python train.py --norm="layernorm" --rope_fraction=1.0 --parallel_block=false --init_std_down=0.0 --max_grad_norm=1.0 --schedule="wsd" --max_steps=9730
MLP neurons of a small language model. Each row is named by its layer, matrix (up: input weights; down: output weights) and neuron, and shows model dimensions 64-319. Each number is 500 + 40 x the weight over its row's rms, rounded and kept within 0 to 999. Numbers have three digits each.
After each neuron's rows, "fires on" lists the tokens most often at its 100 highest values on Wikipedia text that the model never trained on; "fires in" lists the words (lower case) most often at its 100 highest values on Wikipedia text that the model never trained on.

L6.up1073:563500561511510538486473536518486510580429526491560436441524494554484403583524412520464516467500499527480597500527466456451451445514559512560516461452448492591540480529471519546529512503408470422475496494501456453495577524527567504508495501558510539505496484531522562470554563536597538560441531486524559478527490535525538461512508614473521538416462513502532520500516384519521478522531476505509495541467493538542481446477490455477437416553465533437472484528598503522494512465483485505536502555378470492396521516534446541507488528489510543514492456484530536510465513473478516481486475503435526505536483481447482578484481486478528534463498507490536495458544473560490462511529556531495510498544484504516502518484442456530554480566528439494452486565522549498498509559417442
L6.down1073:472492460534441514446559533514509527527476434505481508433477489429525520584446511543434485528452564541483502491438520453472486429531453449504532514496518470443594481481486469483474528507492452498432430474473598464474449488451450460520540539453508450495488451553454473496486495489515487490462495466573528451522629554494494437514566464410492561455512532454438422540497497436530532511478525500456437492419437429512470480516512498530427545529505449494411586466505471458509496497516421551452449477590459475495554509530479410559570534439491453568495427532474511520481465533449427556500439473472540425499537500491520455482485552459474477479521475483499457508458502464467518527497532535487528498522558497445532542563531520551489480546575515428472540571476483483538502444436504
fires on: " which", " as", " until", " when"
fires in: "as", "which", "until", "when"

L9.up846:508498508495477494538545447437484552507497430510488474511574549564531509534532457518466472484524561417499529549547579504452512526539607563556554437452554429494446533510523538446482483472540558538484510553493513487609499566516476483514519466455522504500498434474400511456534563520527471540502553521602547484441488551481438517494545565461504537502477460472479559546427494483580457467485475470501493479476547491503478526434484530553467462551538560526496535454450432555545530597557517540454483455525496451486462464481460504504518555508512473483503496530462486451532420509427559511447530476500574522453563608518564470463437531472518500489503562510453488539468575475542445454504519480492499591506535501492529524503404474531496455469488540452536524495496488540530534497590538
L9.down846:531485485501541510522573469506478502539466460491486486474454476469453537550519489436448503455399469470531556448480452496574492555464499526488500462500439557463440510514449482489534508507451446470534462461498464528452518481499519527497468443497465504480518456498479555516513525489524491510439503540507512529562548513535568565533502555453499491470559573483491532551477508490524473434453500469499529461519396507452477525574514471488485517436430506579490507547537496489507484394520581490562496488485519492505492478468425507521565471458587510501561530474497497536406520522515535478442467480517551519555519502521483451527477512514433458486403511472482540575462491672493511478476512511560514496536452413420505491469457473490496464519534474486469507533485472507587407442477506
fires on: " States", "s", " Museum", " University", " Art", "y"
fires in: "states", "museum", "art", "university", "arts", "society"

L5.up1109:524496482524528453472502476498474507510497520468494545510499459502491522511496552517419542480431517467500522509490585453523478511527542595496530535479514451496560512478503528606447525490628460440397499499525497505431578486407424488475543520516473524520590503454415537462541512513512523456479494495552474509567506583544525569490574530478495462470480484521404522563526499501472478442544495536522515455585447546536531493534515486536500550454482559509423467526477426536463454519484517499498544479581529492569507550514471522504529523487517491480542461517546556442458558549533458538492522464479591447527503499450463543488541450434502463542516505482505562548504526513517486512482447516500580533492486476514506506500559486437445445491496425505490591512489480527475492508419501
L5.down1109:535515459494538564519490552454448503493502492546488523512486505472519525518491560488499473451453521455492478587468518520504477444473455495520413530523541533571462496526558467502557474552516553495438494517463523427539506459457562555543483516477481467533497554521551497482444535523528448543502459448457451563528498481579573536470421573471431472528512539509505493585440489471480541450404500475491513510508467536445517511519486469485470579484526513523431433544531427459586527547420452604458549532566465482569452487515455521459441512494532463568476534424486567509493464494515449492476540525523513543522448508554509457533472527479443397507570517535495484564513576501531500476452548466542464436518547487503535532556512433516524461430465529452556500384621574539571504493545530
fires on: "ft", "ies", "le", "ide", "ure"
fires in: "aircraft", "temple", "side", "companies", "culture", "people"

L2.up758:497484513466568493460477608493532448518459419459436504553526547417546506470556480466501512512492477536469504538446502466544515575497532551445482481519482622525524485537489497503561517491444464446514505439536485486458487510549542476497577524460418497426478458527496515487517527523510459430490490505454495442400521489502559480449450485536532480461473473479499499515554476540573500450512537596617505494484473513517460518492449540599471503441569615450541526546470575472538556501513480619514495474521471528464484479498512542492444490492570503517529499448507495411429482529533479557577495479526512487445493585563466506493480573560531490504502509540435491482524500510521484409454490507520463535458583464551503485481509461505485497481515458470531509471459492441524567489522501
L2.down758:492492517481553487460483549518485555432454551530511492511469491519498444520495493571459455480562508491431490560471467434489544514450499502441516513448493530436544532523525475482525527560484459523518567641561558439585415473498533514483500471629481502530519475418466526522519506494528477546517503456445512455517559551475461516483576438508494474495472546397484519495535438469451501502472481465511513501464476509436492468520487500524518488500545539494483526478485468482461550509463484499490451483434529522577542353480545499505506477453505512534462571538502456518527443564463523544454532412495526494497541548535519509442531431518535517449555393469485476524476531438526471448421496497457508516522500464445481462402489545500497472538435513553490466505468504470540519406561490
fires on: " American", " Russia", "tro", " international", "th"
fires in: "american", "world", "international", "russia", "america", "metropolitan"

L6.up850:504463525490533455498504574483522519487441440548522573537503541503563502436548514520443447521513475471460513532500502492537540479479477495468522458530496510509560511467508462486447515477533514525525551447475530453499441470535513527533501463434528475499500503449551459454523507516435526485484440479545485507572528493531499479598518574447467466553468469529470514435552498533414462483555436545457521493501507489550517463471541532483497420502489435489530555539569527543488479499498528486557483569495488467501555510471475492482459448458506494490433518551432539448504459413486490480450505474498485497503503545490509490450496483495446469441422510493527514506484469531522605544495389520497499511494466482483522524419559512507562539412426490487497450510521474550525490597516464
L6.down850:532493475586465533529403486488556466569528366530565514504471536501490524552527557506508449500500456469565494504502477400560493579480499553518531567542412471518478515459471501493578503440464471402525521470502482423449636466478459492503506511564453565507529481507504531464517469479568530500521486494405472494516537491498513409570527519455467511444493487513418428480452511476552559488448508502518480548524564481437580492516447528455442485466563487484484433514526520460479512497538541531556474581451553428472528531506577469444484532588511477479507520488473511461486421478493525505517488528467489527481507439518455470530489506490514578565440476519498513584464535546467520491419525471439532501474504456528534541479506529555473496553519465456520455448461499522498515504483530
fires on: "ft", " design", "ign", "ation", "u"
fires in: "aircraft", "design", "designs", "left", "designated", "du"

L2.up1070:446493538476494492469535531408509637470537539463501475470525577458435556496466484464530475432507443543513525493543577470514548491548461542558446507526538554540573501446577510532524453474447513527480562471477514460420506571523507486507559494503504402454447504576544495490457502483452464433499436555532485434449489507525603491497524432512532489506515575500504503457563488498459507469486495516516564520430541486528490562457544430589400495484487484491475452473513524453459515465479406551503526570452548507471518538539431507519566481512499493448465557470503540485561495475488477521513492484387526527446464542523498527478521401500447503516534442537427562522502502545507512467473461492510478525543516452462482591529545495473455553547464436527472458480562476556470436462617492
L2.down1070:512462520519431504464482510555476501442438501472503465483525520464530463474455543532479509480509480449487484515507526494516499516531503473452433435504512526492500482487518464469396492551515450488457533507543484492541501518463544482553442478475587537581540485525514523534514479528539540580490544522465531432511499447450446402449462490551508532495507524503525438482524545490593444497575520524446448495458531517498509398463558518534540540567483534510511565451428403534498441557539390488498493463554544483560486488554536515591471518477449488576526519540488555398468442522510465574483526461454531504512496466581496572519511424468490472485509464493512543465484540538441517493498522484459514489506496435502476480591514546461451508484512547464468479484436549484440536497476565
fires on: " Team", "other", "th", " team", "est", " Education"
fires in: "team", "mother", "youth", "education", "kuparuk", "teams"

L12.up548:474481499493550447558547425505474472512535472512486505497529399525539559486602541501481436530428498519457461455429447505506514502475514487465420464489468547507575465461495431526491550562463420542517498520433526438425475501591479491428424497472517456499424499514472434570458471489485625553515545467464558492496433539536533501456539502546512446466567531427489480555456544483478528559508485479584503472414507523521552487430469547461455491523508534574518484485474476486488480507502472527504450473549515516475482540517539498507569558427581554548503502537458506467534539457556502528442487501425477460458487395559523450520487525481483553506500374499483493490564497587501482493503515504506469491420469458529538526546481480453478456517466452457529572466568462555526443520527528
L12.down548:513517614541450491450532461427479422508501431509480424528524568494596506518537445494512492488524549438535531463478480547474479486560476484500504545460516505576448496467432564420486492484493532523548466462573483530452492498544462531490521527483385529524565458543478536467520462532540575496528489477451492529483579466472498511510464436427410509538529526552503634480555425503424529545526532495524492546459485526466489498519491489534478523526578586514530547498493543471505490512516546474488497475511557483559472452475457565472474472503481438523486495508433514577507467494516528477557476456501463553418532592496409531487503607496465569499558526505463475504429497519537503472514520555532516502520553439498466507567483453493417442563450503543504500541537529489471501529497478
fires on: " in", " on", " that", " Na", " to", "in"
fires in: "in", "on", "that", "to", "within"

L2.up848:489540482541514524447524432496529517533501443517483415462513469444518547487514466597424448436464529467459505445549513553527576554484499472496443511457475524424517430483544461459510444516494443485559494489569488583519512533480537568531535547488432471525469580445441455520534505419487476589502494461577510455506521529542525480466457555509548505496461483538538502473529521516462451554523533469585568466497436518470583532495503508422492469499435564463458515507492503450512528553494569527566543554503485524505462473508453513471475537540506504528470530428405586528531545537577477503488442493484415496477547497532429415487548502527504483511502423596506582517526530528549457433511503572552490477430538540431486472486537453496513467505469526465474422435523527496490416514502488
L2.down848:537477528500548529488517537473474508452502550455528500485536496499468535509507441514516447467422481536489456440497462481543464494486490541431576596436511471464482529442483440526564597486504455486473522545529460524542506501507555575482564484502466505491517494526531568561522490503494447496457469480511453517501532507535566528542531559469509462492506476522488580457477513528529534506488534511516483511469492488449495478479590418470439502417539504501470522525474515456477451425520495466587526461447436528480559594599551479500502487508512532481473555497462449484494481562512536479548508486472503461530482502493472440477491483446466465556507501573490459472510450471480460521406490490478497511536498563520476511440471567469516552395525468514497525469475532489586480496529543
fires on: " made", " We", "ion", " we", "we", "king"
fires in: "made", "collection", "website", "weekly"